config.toml
head_dim = 64
d_mlp = 704
norm_place = "peri"
positions = "rope"
rope_base = 10000.0
parallel_block = false
lr = 0.00211
weight_decay = 0.23
grad_clip = 1.0
decay_shape = "pow"
doc_mask = false
train_tokens = 240200000
MLP neurons of a small language model. Each row is named by its layer, matrix (gate and up: input weights) and neuron, and shows model dimensions 112-207. Each number is 128 + 24 x the weight over its row's rms, rounded and kept within 0 to 255. Numbers have three digits each. A neuron's up and down rows have the sign that makes its largest values positive.
Before each neuron's rows, "fires in" lists the words (lower case) most often at its 100 highest values on Wikipedia text that the model never trained on.

fires in: "april", "release", "began", "left", "than"
L2.gate66:134162146101143123180073091141089127077176160149119129106144131149147113142154096120136113100124138149120128125119140129135114088140131120139150111178133137165105127131131123097077074124084115068112141137108166155138131125139113138077129133178083149134114110146113127145089116093106112109
L2.up66:120133124103093134121128100140093120094137192129135141119142142128182105144100148107097151088118103115165116123115146144117124162148135115120137140195143122125128124109133128120085124128088148156143145164147122177082163120162119162146101123182121152154100098156143105121132125146133132157

fires in: "the", "same", "its"
L3.gate681:155160137128148130101130093138106095103116109105141131104101155130104097117160095129184148126157135122116130155161121172108091110113133111093108095133135126134132141093096120117120152117111131137092135120154138140169130138129173085173148157145168112129149118112141105089101090091134078172
L3.up681:130138092134088138114116130141131158067113171172161138156155097132117091127110159117171107133103110100081165132111127163129117151174095135112120141117128131130102119139141125131113123093144116133121127095136119134176158168132113149150155136147094132109143107119134132130121088129153105109

fires in: "the"
L2.gate411:136160139147155097132127173134135116117121140112139121075104127111121119096094156139143133120124129166189111123149144104101149139137138135123169101134131121126101117095122122209156126110175158162115056163097100121148164110128054132119120157125153111114138150126130149107154141123126112131
L2.up411:131130175157142163098123105125142148093130099134121152131145099124122156132117159102142121166099121103115102089107097139127138148130156120080106124104133175131158118120131148128157152161153132107124158138151137139106087129124115142135099129120129156146117094119151136145061140161165132116

fires in: "at", "and", "to", "orthologs", "into"
L2.gate629:123148097155144113104123123107116134118140112134173165133143168136142156094135139138149138088115125129135070100127145161071171133117127127116125078139117151144132112138126133167131176126118112135122122176108123101075128123103128062157086122143135130139114104152141109130128152102097133122
L2.up629:120139146151110113114095127138131127110157143104170145125112113115162150114144129125154132082131156187125099095134110133107156085106130143101155096151116088108115163095181127134162146081133104134140077160159114118150166085143125092146141129113123136186149123108113116088115110101097131150

fires in: "also", "not", "music", "1", "united"
L3.gate122:189097123146125135121121096147128068162098098154154116151128150085120108089182103090149150128165129076167139093101112097141064126137089098128145114090176158112107128120094128129150105087121123157133118162122114128162113156072132106119149131107179155126128137112112119122130156134164131106
L3.up122:147128152145117067117149110110126144105118166148120159174088124116128081118145087071091139186153148113138134132102127140123083160122140149106133141125142127126140121133157086126124120106127119132092151103108092142109151151128159106096164115130157141159176119173114140124108134106166139152

fires in: "the", "college"
L7.gate623:118151133094141153106126151133128128167126108118136148114105107119167097137174145137128104102124120115166156135112098124165152110158139074123098115114129145117135124135154099150151086078144150168121135141114129139126118127133139108136147150111127159116129140071116176165151132115144150160
L7.up623:114165140112145090168149135101118144125121114133128122138149133123185133114179134116157123128138121130140091141132102137126093163144162129142136102110138147132098127133126126145156141142127125130119133087108149176127149126113102137146098118114136100132164154079184111089152139151136116133

fires in: "its", "an", "the", "anti"
L2.gate56:139103151140075137116142132156111111104125146168091147106134109116126113159154100124144139130114095157148095118157128147146112155138159133142148131110112158147145105119126100072150121133073128113131114107128128138132147117079125083170139148184125117175137129106144116109095146112171116166
L2.up56:100129103066106116143141112140102105116143123131104133136101136094113130090114166128155122171105110091121108118158145177116097135153154117120158137126096160129125152155135168164092129144148096126099139122136125164151129133127100127112115175117131170076153111127111154140132130122119138125

fires in: "in"
L3.gate227:111108106089086166141133104132127122159093151143144148128120105087133155114117110134111154122132132181129140128138108105123124163134109099133140081125161114133148149145133092109130124141122097142132114143174073085118109141111170111147155086131150178150127106134153139107131109114137100122
L3.up227:168157148173172109118144176147138122105101100161098147150102120118168118168164136123141168088128134131112166090144118154121106128106100083120117125161133187153155156139112111089136134142149130124114132149098139092144118131120145126154075150131166102137110111141144106116193078161123182126

fires in: "to", "on", "town", "top", "only", "total"
L3.gate148:120133121142153125135134102122113118087174171123117150104130113113109112136143157130151111100129121148139129139117068154124129123121110135154120143100156133097141118194156139139170176142140127158097134157117116138111103092144149145118155139110121127127150086103122147123138134108143147115
L3.up148:136122119119123135109158096143143120112145161154113156112087121124121109109101140132151130115104134112141134137142122080152150124140107171148128136145141121141172091139165150141139141126152100120102143139126076138124137141116127119136149143141139132120131166154121139100095066116150132136

fires in: "his"
L2.gate82:121141119136072157105174089112153123151157147151086194119102152108089105116123099130119151127121115139136176128104108134139120127084118112120152154118118095177092138143128095116125139124098141106131123127128123111148117132164095111128158112151098106105121127087142107126138107085132172139
L2.up82:146060114127103110122189105100156124133173129147163179140188134058116124104133123139133151117084131116118134166088072158163139106110126128103133152114136094127136140143092123122131117144121124128170113117108099122145096169125135133136116139132163120132130105115138152125111117160155151106

fires in: "and", "on", "in", "at", "with"
L3.gate222:084128151096141120092117119127111123155140097088127130173127172078091158123107156109144172123137128115150100149148088124142107144109075143129116106141108167148139118126141163152142103146128131082146171120106131138077141129134173175083133078161126123134117139127153116162124128137165130112
L3.up222:153190122119069096131129168144172124148106134099171158130107121141163139112136124104151138105115105183135156071111113129122148109137103148079122160113142136134106179140136136129108159099125128096116142126100152107100130095163093127143126122164132128133115125109115175086106149119110133116

fires in: "not", "would", "noted"
L3.gate626:100120096169097117179142125126117152107159135098136102115130118086128072130139108092140142174135099100107124160145134130096144128140119121143132098110122112102137138089108105148129140110151119140151146105103132123166152116129128136098193150154113159102141144139166108152117097124108160100
L3.up626:116116131094101131162156098154139113121132123077108100128164160120116135125142126127103088157124125134088121114133132111116111109174158082121119114104164096135130082151178090115161117148135142132142148131118114109116118143137135116092187143142121099114134124147102086172128162152156115117

fires in: "on", "1", "only", "25"
L3.gate476:098138166098131073112135102174176151190131108125141100104138129154170121128146143103143143139127099152094077161169133156130133117133176161104126095093131140138124106120084146103136146135115141144108093152128175121116120138149182075176162099085165102105137126119121135138167122142078160096
L3.up476:140128123110113150136093096153115135197104144182121104123131111114163093143117111063093131130158101128107148126132145117102133172094139120108119114126140146127151155087144106146094137132113147127120129109070158154096148122101106144113181120117164129178120119119131111139133102107139105135

fires in: "can", "would", "to", "may", "will", "could"
L7.gate664:153153097126123142106158119134116123163142116078166083144122127119153161081134120118133147135148141116119112121122134144072129127152136114164111089107186129098060114075098114130123109147141128175116134137131050122123143119160139093114149144112118117109111104140110100183107153110120134150
L7.up664:189131111136101141146107090142116141108147112177081134140117109149198112125146123116125162182114157115144116139137133126096103139144153103123169133083176142128094157078091147113106137139145136128099128108139102124135098145097126099069138146135117122141117129117113126121117128130110161120

fires in: "in"
L2.gate569:179171146177140101116171144117087157114136129137119122121107107101144114125119104136151162149137110111124156100115075126119091133134115103128158162117128134149090132115149136105115136145109101166097129142121093122131162116098144112113142099082123144118119130106146099118087111142093096115
L2.up569:202160129160177166136163129134144108157110111136092096101090154130150107064104139141109157119130117118079115120125098176110101145114120174130155130152110148159130145122129150115130139118105099084153128107131104117133108084143153111174120122110147114132184112101168100142069120142119119169

fires in: "his"
L2.gate37:106109136147136128126106078155103091121095149148106086156110091135124127155108139107074087102097133124114139115140070111172086106145129134132110139161098072140073135123131154110142087163128169118157150129119102158105111182124083091105165102142141090089164131125123125093126125152108149111
L2.up37:126140110135119144159133128165134095086112147129110155096115138131126085141138122093117110093090138136184156103112107133088126126126088140138174156166120122122136085111102095095121126132116135094167079104165134152127146161155129100104096146149107129132181110156134127132139113125128135122

fires in: "government", "development", "running", "runner", "speedrunner", "developed"
L3.gate67:122165130121160112131122121096109121122126096124103157133134143128161139125126112144106085118087151127092103126136122126164107155112104081145131118145175070127131141149129123106151120131151112159147107163117151104102092154129130139136117136147118122148115158085121103126125126125128139168
L3.up67:134082120115139109169102128144079102160131104112139107109145123136120100133138102155132124073171116111104116126096150129141177100133130141097088122133137119136156134140080140168111125131136142116134079109102106129119115142152116142118136127133143063140133062115168115164124152128154135113

fires in: "with", "under", "without", "region", "within", "on"
L3.gate436:128143112142176122120107141154135098137107124110136139117119123105115140143145092125086123087148130080144132130096129112203179109115102172122119098134138111104126133128131144132117080131104108125154110164149124155093123109111141108131081132139136152144111127127128116120141098097078088143
L3.up436:143113145119185114124126133152109134114137101130169132101126131150084128106127116110124136104131121111116112128127128138137163168113084133070124122111155130128074159149155114145139117094132156134132072166122174151100149122121130083155162158148122142126119133116119141111126177102090111152

fires in: "is", "held", "was"
L3.gate582:185135111120081120099122138134125155117143116134141149106125122121136107151195090106129119128156118165122169095105149134104129090150157115156125137113133092117127157136166091125082122147173146088123105145139074137086099104180140127069166173130109131120164069101137148120092123126111116136
L3.up582:137115163131123126118097127146089083162131168104093141137142182104139135145152144129161094133131113098141131123137133129136128143131114151111111117116098121142074124089103153125113129131137170106157163156117141124085119117103146173131094150118119134170118150094106098114163073106139110098

fires in: "to", "for", "at"
L2.gate505:135142119123097105095113120097117092089120139127138133127095122122152091123179131145131135131145112111157138070164131124142120100139155147145111129108163126114113085131116108152166127128148101130143119121099154117136118074136116106140171119126127179124137100167075120113132118131127160121
L2.up505:106123129110107112111156144107113100148155137149144108138072153096139097123143127179136156112165118121124156092151118109143143076126140168149090131127171118152118146131131146132132102122095092159104124111139150118155158105150087126148134111124129179142115122148108114135125107133124152112

fires in: "at"
L3.gate478:103115109120170122118123139115067134178131121110096150127123174096137110115134123137118159156127116155129139125178107132130138127132164151112150140116105151130142157152139101160143099121117119137139180148138166084118170121118083106120140128151110108170151108127094143122133088126121138142
L3.up478:142168140167082084108104094166127121105146147140082158160120137156115066079127104108137110133104152130145135114145140159113107159114112107155091129124131151150138141128123148121117148135136104143150122157110140139156114109144142104149116155079133119151146116155140131108111179119144109110

fires in: "division", "river", "higher", "digital", "activity", "hold"
L2.gate619:117151124134169130117152144132101136128102112102131093106084153161137112111126135179117134121132120146181146152165128124131132100117121099110143138082128109120146139095160149109138097125215119158113169151151097128128178136136152102146133123115176117154104143138152139099177141128130124153
L2.up619:148131106153104153113096141153119108123124143124121144133152061131159152143137139067140093128108136140074131143081129123123130127135114174110163092146108176115156134160140164106119130151121165133085150108100100161096116129185126129154150094150108133164141117123112130106088088152081143157

fires in: "the"
L2.gate579:122135107145114071206154133137111119157129142080123144184129142134157143116130175127149096118147100132100144145110137124156103159131102163098102128123056090146132143101139167110088171119102145096119123123141084122133147141100143130157166122152136097135191124099145145141162144148127153136
L2.up579:107144134065119142122131092152082167120123162138159107130102126137139146161129122137097120167160090163113124040120110151099164141106133131150094142109093133108094163167136102108105106170131143167104119109104151163112131153134143163107129138115133173115113101103147123140138105131087176119

fires in: "in"
L2.gate468:134153122081141097128153159124076084173141106118103128106107128142119174123148109110113132159061142122125135082095131105099054135124132129150160125137149128124095109124167117091117119136101136112122127156147111085085147143142104093152151119127166121143127164165123113138096164128113135088
L2.up468:144122158130174126126128099087139135141071099118126108117120110104129126174120148136181141125160103135122127108125126088110131107125077123146111123137152129098203117146126110119106129108108053122152103129141166108119118143111114106135177126153148182102163126133167094117095126107155159108

fires in: "up", "top", "upon", "off", "outside"
L7.gate197:127110123095144131074157158126121121163167139112167176105131134143141129064146137133132104099076161129124149112098100139149098122177141132119121131139123093129152105116119186110140116111121152090128089164119121158152155120157127132155136111116102093148153124130094132117158121132157179138
L7.up197:124100124141146128111173105112126104126074145120110132094123102129115121143152157127165126122088136160154151129141157118156134118103159145116120177145143165148112154111107062123141175127099085152099140146081123134100122077140148099121097097113133171121137127109137161132120152194124163118

fires in: "the", "but", "drawn", "and"
L3.gate252:149093111071131108135151103122123152143087160128116143133117098156120152111137145077141153110092118109089106136115160117125118131117141147101150147086117128150100151094157160065135130106113116119164130150120126111091135144149166139146140083127112099103123156138142113135148174125127114145
L3.up252:127116129138142159144167132090156118164117145113069141125126112143074125106101127103149134135160142082143161129129085148118096103113158129135075106138117150151127107107119097126157108143068093147152136165160141059115146139166129154108131119167105120097147114131150123124124135115116156134

fires in: "and", "cricketer", "goals", "cricket", "who", "career"
L7.gate217:121142103129136114099111110140095092139092173131159123166158141161169132143116119127156090137111126167126117104144100138107191157117138126127187128161148143131134131145142131140136154113132110097139127112127130100130129126115173098117111099137138118114097169148096107104139140149135152111
L7.up217:113143169135134109115148123090148147178163166099128152116106136133146153131102124143137113106146108135088144146091069138110142149109128170125152127108109146097136104082128128078153118150073132139135105124092105123173138137094095145090132124144114117141145137145101140137091141113083153147

fires in: "by", "from", "in"
L2.gate532:084129134104096154163147148115147093120095131113142091146145127108128135165175108135123163081156099117114151122142150089101141139154147110163136137145144133120138115167152167120115148136132140130134161142150092135073176119104101107121122146115139137188105088122090105138141148139150137090
L2.up532:114110123106088145123150187130133117132096118165131098134173107116128161116150095124125140061155106122110130130121184080128135099138144108160123152154125145129161118140145135100126138132124112117132111133132081144108164132085099130134114150117134139149126101152133142117118156139146103083

fires in: "as"
L2.gate299:125097099148129079092148144113129110156123098134075110152102086159142080101155128142110122110150149155130090097152123165116100073140103135106108087159159139151115087163144146124131160095108143148104166149130098130140160138133155115172109082140131095186129116116148145139123129131108148130
L2.up299:155125178139118159132108126117101100113130134122112130157135163101179101141145116131156129121123093142135111128135132143145076124162128139127120157126119188093140176122109138146100145175137092112117152173067082119149165092140149131174119115122134060134153155166086099120136165092136075143

fires in: "of"
L2.gate395:101132111158109122084161102111134120114127142178149132124129106101130136130146131145087158116135078134147137141123123119180086109110103144156145141098140132115137108108188159134087155123132118107118100146127076094134133133115109138109075116099152121146169086129124109121161106109160126136
L2.up395:104131112158121142133153157119141065125127161162166128110146180123143167153108121130194097149131137119111170120162130104163133102124162089144149098157165163142155110141143106118138128157118132114124137082145142080131101141182116140118151095091138151140130072102131059196131111127164132132

fires in: "as", "university", "member", "town", "nhl"
L2.gate562:141106130100157144098087122104144146174093106153094128110118160090167095097138134122162100094139097147144124146146118156144124118180119074112124133096107130097133098124116080103117067197090094088143151135119137109121153131119144125123136114113137126139134145128165127118139128122142112183
L2.up562:124106136149105130109089122095141132152032147112098123105130179105127127105116137176199108116132080094080144136135121125111121121138110124100120121106169160151093109112128145109133131138107147117113156148150123113129128131124108121141170099133145156099136097135121131098108137097187105142

fires in: "are", "is", "area", "areas"
L2.gate607:159118100130160113124132058140119142135139104124086134178121128112165124119158130103171127120096136127123112101107126177139130144113103183145154081121130148107143162133178131159107139160129144160148067116143109111146126134074125084111177146135137139137110148136129118109125092090132142147
L2.up607:138146105137171091139122074119139131107132115118140117121131157094186104128137120128151090144049146103117124073131127152178136118126115139140150106100176140137152155111155115148090136136093145133171086151151150133123155134115132126132154158135153121139129159145127124155132139086130132134

fires in: "may", "july", "january", "april", "february", "june"
L7.gate357:123090126108122138147117146131174162130117132106103111142132153137098135125116121147125181134132096131129163147109119111140090136145139123125131133138119159121129127173131122145143091158155161123159192098192145121133151143126129138101105131135139137102129138135127142117151185126130163146
L7.up357:106141116153149131160120137122115159131130132095147119101136143166081163137109105104132134100131121084155110167137139166098134104125143127147162131128146135161122141113106111136096144092142111126094137135150174138173118131071134136093165173184080123146145107096095127103122103108157196133

fires in: "or", "original", "organizational", "orbital"
L2.gate523:110107087130138104165143126119106115116135126133072184137126097146139149166126133139132148090153142157187157121111163125093112107154121114155137121134156142130175165131133068141085141136121151116104120156102142148124156116164128141102094114130144134111102111136113128156112165133152135134
L2.up523:100118108121164099134108136174126108098104131136151136147098149130141122170135128115112126105121132148161169127121134144077109108123098116141171114122128134126115142131122106107121156140126126105166114158183165118158153123135128144055125111128104105081129117128094141151145147123141160095

fires in: "de", "death", "defeated", "debut", "development", "developed"
L3.gate611:092078155111146103139163132154110146088139086098103108128125155119101154132149098129101139150168171159084148092098142121075151160131128116103134119129095105109091107165135103107113136138122162138099107160136156122110126189115147109129162114142187116104166144104136105107142127151164076133
L3.up611:130142111107168100144161153170116130124082113087122134135134144129134087120136118129100148119145131178130122147128135125109150139114159108113126088167142142111088106159154121102126119115092136103145126112102165114113125183154134161129180142163141121112173087083132112120113130137129083160

fires in: "has", "is", "became", "are", "was"
L7.gate269:137157149132132138164100121131093158135113149080166145142102109090137149101133105129113123148096122121103116123072120147136100133129123108119095088125089080112134109104174138109131146140124123136158125131166130145108128158127139102114142088117102169131143138097149155158103174114170130103
L7.up269:059117170152127122112111083130093082121130103184084081149127154131119125111137132125140106099135069148097111142145118131136145092149136147099153097114136160101130146112088142161162152135097168097115125147125167130087142121130139129158147154143173159119107124150130133137140140118139130087

fires in: "two", "three", "four", "more", "example", "several"
L7.gate411:116161107127153114128152123152129067148119137146140131158131129117128126148125139123143141165095101098138168119178094155126114170148159154154167120104099106127104112065134122158138168119116130095124165113092170076058141149140114155122148124131145130114119164129156132143115138108125134118
L7.up411:155173092139097120109177109142072116142135113133127128099158149156180184155129121113144188166122127143093162130104081104128144124171075102150171173146093095116162145136102117142134148141117135106151154131110119106108133128140123119144153136107158110179104094154138110160114143159070111129

fires in: "this", "the", "once", "it"
L7.gate23:170110103106141107105143097166064104116078120177134143173157111119133082106132149100127149112174148109113128090122144101114146135095091160136068159161148152137088091112126099138144146143111136154146166119120121139144087133102107111137123117159134140099137126105091116125095130140130162129
L7.up23:113102154109129136114160097139166101050151144140140138149132089146143157142122113137134098150118161129125134106141104168189141107104146134133116137110115135116135123126112106149140096154109116132146155101140173167164128170184095159111106167129148145124118127128130148138096117122165115111

fires in: "january", "march", "october", "may", "august"
L3.gate392:148129113133135133120167147108088113148092143137126128137109133120142143108120110149105148130134170136120098152100145136110156141141120096147091098137139123083129123118104144131136135142188162153110145069116149134181124120112099168093133159122146116142122146116120116108133118114105162122
L3.up392:143120123155111094102098144136110121123124134156153101156138140129068122147159140094108122104129153134101088136113110185123141151106122125126148090131155150128151151091146138125130139153185108106135097147137157138161154101145121122111111149122149127117128114103121117102118133157190147166

fires in: "5", "6", "4", "25", "24"
L3.gate668:114122112158111130136141087144082107080116159143081090110146128157143149087110154144148150154143101137127125111108150093102131154141119126134156096123131172070125088155120118144155080160148082119168117134143120132164108117156106161127138115149098136141164085116107105111146135114125107075
L3.up668:176148184119175160101118111119128092121154105138111143137122119118111131134161127156119136125150144127096100125106130150129130112145117154100089116112106151131153103154168140075132110139152078135136079143111119175127113139154076139154127103142135157142138096151113133142122081057115117167

fires in: "a", "awards"
L2.gate417:100147144117137108148091108111141139132112131067121137105134167084153114117151121118151130135124101127159134095133134095146116142176162146157102140109130122142112118168120150182166127116161135135126136109155147161082156125200150137133090104134118195110139111129145105085115141147132141109
L2.up417:113163110115148118117112120141094119193108133098142143116132124111130136111145096137155163113106102121120153090120142101137093149173115124171112136120123104137134088179144140127121124131146120129087114132149124125076140143166168139117129119104147195134133135142147123134110133132151155161

fires in: "as"
L7.gate271:103082160079124117139162150152137159123123116127153119107090114133122137132129121129091140124108143124124108107116103156130141108079114119089126148124136120171142129151166158141114133103123147125127115147149093148119136143102114131141105128165058102181127129133136124132074137116117153121
L7.up271:122129123143156128129078192126104163111089127154139088109150128156141119118108090132135124137116083154143126122147099124143126152156119108148095102102089138140114128127140143097159119132115119126122150109131104114134140181112134092121127127141125140128129130153153155146155118144153132122

fires in: "as"
L3.gate534:111094142109160145133109164108155140112126108119091169107114066095117115107151159114143111144116151173146101145160135110127137128142127163130128096156119164095103128147135157082166070130136138132134124131148142138110150157125160130131094108162123134208107167152135124109103127053130117122
L3.up534:154129107151138140124129100117143096138137152139128104150128159125089115131092117123108123128140134111124132124137117105140143149106081118131118136160143133158092140130083187147149134169117092139084106137108130121112124143151138134124120142102103176114120123096132124119153073125114101123

fires in: "and", "the"
L2.gate292:098145094127126112131131091112160086115128146117153125154116124115160132130146119112136106132113132079153130112148132118125113109122156121101144123141109166170129167120115128120153191101155111133146123089148132124109124149138107095116131107123098161108151148087163144119143152109169158151
L2.up292:110155090128083115172150169143169139148176146104132117121147115102097122117131150132137128165129092132089121138127078161100101154120140167147095144141147131128073125075135080089108089157124149155100102079146099136081137106120166132069143148133089168136135134122159183142128103115139148114

fires in: "the", "this", "his", "it", "then"
L3.gate386:143138093110112122142103127145124140120130128111135125149122113118129098156149090109164166096128119073101127183124104123103097089157095120121146135135141129134132087125178141128125160109047096117142140151137110098130125120133153115151164117137104140150143112149114123134095165134126128148
L3.up386:131125160139111162072119142152111097152085143133113123110154099153151110118189156116158176148121160135134111151111164169161124126124113125093119155129120152166128115122128148119100069146142124142119136126151118124125121126108104126148127137133134150168128103105136166144126111114193126118

fires in: "that", "result", "respect", "research"
L2.gate137:099104104152100105145134101166128135139124159150103099141115132111158112151136070175139097134164138152132130130107150104154112135122141138167120163131125151113129101143147109080116151137182145162145134094102148124153105113151128140134139140149151158118161121140141132120162121110130132107
L2.up137:153139132150154138138082119168083148116134113147145119138127135156157097120130097090098138159117097123098130109145146134177137055127113158154124158123104123144121123121170148158092092143123121131108159131093133121108114167132126132131113139068143096092109128104143100132120160144133169134

fires in: "became", "as", "was", "now", "former", "been"
L7.gate44:175120172090141144157123131125086153126117140196158058145152139116178144171151110146149087131098129134142130143069109077108151124156101141140116108123127141118106122129102151110150107134106179084090116115110094154144108115174090096101133132143121142135147115107141160142111176105157127123
L7.up44:154145125172142095166118102156140122122126139121147086089143113131108151121127126117159157164120111135120100116086132125133147112105126156181145149138131126134131137090071120108104104117125121142180155118164095133152128182120122168110087063168167131140137150165126143123110172156146150130

fires in: "was", "had"
L2.gate376:112134153134097178096114088137140116143091144185119129124099111113136161126174153132160139161141111134138175103097178130102129110106146149088138127112096111108099104117128168115091136116113167106130152159150128116139162125116099099124130139160115171150078094162142089136175100103086078100
L2.up376:133108106139108170093109119126094107114106103141116113126115160140120110161109110089080137129104097114146117112129137123134128144113121170100149122136125138180139174137136110086143129127094120108134156127104100079100114134159154108129131135106095116173102112144098115102095074150091173134

fires in: "was"
L2.gate537:133116168153126138123109105137147122188129138144137141140084124153117153128166118104140110142131113106151134114139168152123139160117172132130139124143111161057121109160161109145128162124137168138149117109115086082115096148162110130110161183167109118101131128125119120129142089105138120178
L2.up537:134129148136135191111124103137141134137121114126139152132119108116126143095172127133113115135143122144171098140138149162156151140096162129147122092148118147110106115147148128137130148125154136133159098126115119100109116140179099104089144168149109152109114126141131116128157107127146171181

fires in: "for", "of", "on"
L3.gate482:136140124158115132126099128130118153139122150137136134157145099098127118110147094104139145104112181123120154137094139115136097124130179078140152084105126114119079158100153099128108132125132110129126101135118144130135153147127120131106150094159150107097139108121147107084134130124132137132
L3.up482:158150160113050152140059153088196132104103152128113133140132120156108129140138166132150130119124188143136144093138149147128142170127169132124127128101133144134087144139113123114137117146147144105129175104096131157134075135123096157112137114083130166172141133129074113125099126120166131103

fires in: "his", "their", "received", "its"
L3.gate71:152095126149140130148160102125119121127128120125141091146162141162118093119121174135109108120136133145085093121094133108178128102120139148116145175096142124099086105090102140114118162185149138140161167121120094146141106110126116094119117093088126097145149131121109109130175117123125123115
L3.up71:129139093092147133102159130142128137157137159145110121122135106137101128066077125144125115123153117151119138170162116128120135132116139149131116112113109119158073123136123123104140162143129145105129136085144151089100110117104148052171151098138124120169137115123206111133112084159106139163

fires in: "league", "coach", "co", "scored", "between", "cambridge"
L2.gate458:115088143099102133126139143140125155157095117131183127125109143147108182108128164130128103132090169131130125107147095116110134149165099137110089172127102148138118149135114164152139128136135142122098146129107089152108115094096089145063122156105120167098125105144136123142130142124119111154
L2.up458:072121168113119112105135109169114116160153113138150116112122120130149130169125120146124098170172110128098107094151126147149097119185119143126118149120121114136130124095156093139117092109089113113079120116165127161104116111142127120142160077120131111141151132138140157182149134104124116118

fires in: "on", "sold", "at", "off", "only"
L3.gate589:109190100134126114127091138097125132144134107135072109111123102111144159102122130119120121144144173119097110162118123168108121103134121159148117150157154150172089129138161124145101176145065110081182111114130134113114122130175140075128156117107132134138100117122137095136122147106144089113
L3.up589:132117152117128129134126138116154108152127141126127100114100125077107170118157126125104099134140129131116136130081130147118097120155137189143158169108152155168074109149130119142162180133145111128140156083132096118138164124129155097141126114115159142127155120089121143138066169129090112147

fires in: "an", "any", "another", "anti"
L3.gate176:130105157090106119117100155112120101125118119136130143116094138091135112140124111141093123112106100109157127130131106098142096110100126151085156175109076138154160082159156137088163118160132123110148141103116088140158148091081131124123152145096085135093104127117116133108094156121152122128
L3.up176:138112109115114099092103170176106111159148153121161147070055112108122104144135135133117134137152147124136094128107122088160148120167111091135108113133145132109108132126145155092142160109124170183065113130124117145132145125154127083103186138121110164129135112119086135101112135094164136128

fires in: "the", "his", "their", "this", "its", "him"
L3.gate22:156158130152120121121160110133134133127122128161165152114136113134119114133105106177126111130101141096137104114148152165115118100116155136117187152094067120130121150137146062118116102138131158111141168117156094134112128161141109088162178155123095100123145151101110127119139064112134111135
L3.up22:115127091172107149117147135183120099149177119108136134160103139153145112118136130142105080153135111123153136101140131174120085138149127136143099127130176158124127144100159069125114152128160108145156123126145102145145083118118117209121127155094126134114115104120107169111164116111146145121

fires in: "as", "with", "by", "of"
L3.gate161:137164168165122185096139140146156125136107181150127133075111121138122107110100106132091114113135107150183162136172153136098149130144114098176099173162139121165141110114121129146137104167157122104148074139129145170145118117121110091143149128119117163158077133146118131141131137141135113109
L3.up161:118127097137144110123121154149154129146106091167102138148091131096119124126138150134142139075122110141111119133133131120141167108106100116125100165091167165160118101105133122110073117128153106133141091117098124140103108141128140113128081129091154164141167184145117149122144130143182136153

fires in: "the", "a", "roof", "utc"
L2.gate485:149163070123126100147113126104116138163100158130118163121110130091119095149137137135107144080101153168171123123096125149135144130123081144107153134136127122143111127170139120143133095183102108134119164139122095076132144086144188094153119142087140182129170145146161132133094109133122147144
L2.up485:146130115098126132194143136106112108151162149140143160101137125119093106141138095104116169160111117128157115077116108151127105122122139101133140129093137115159109162089123112123118128095166135160095137142151161142102161140168122123133116126181135135130165142104142096143094153177122116141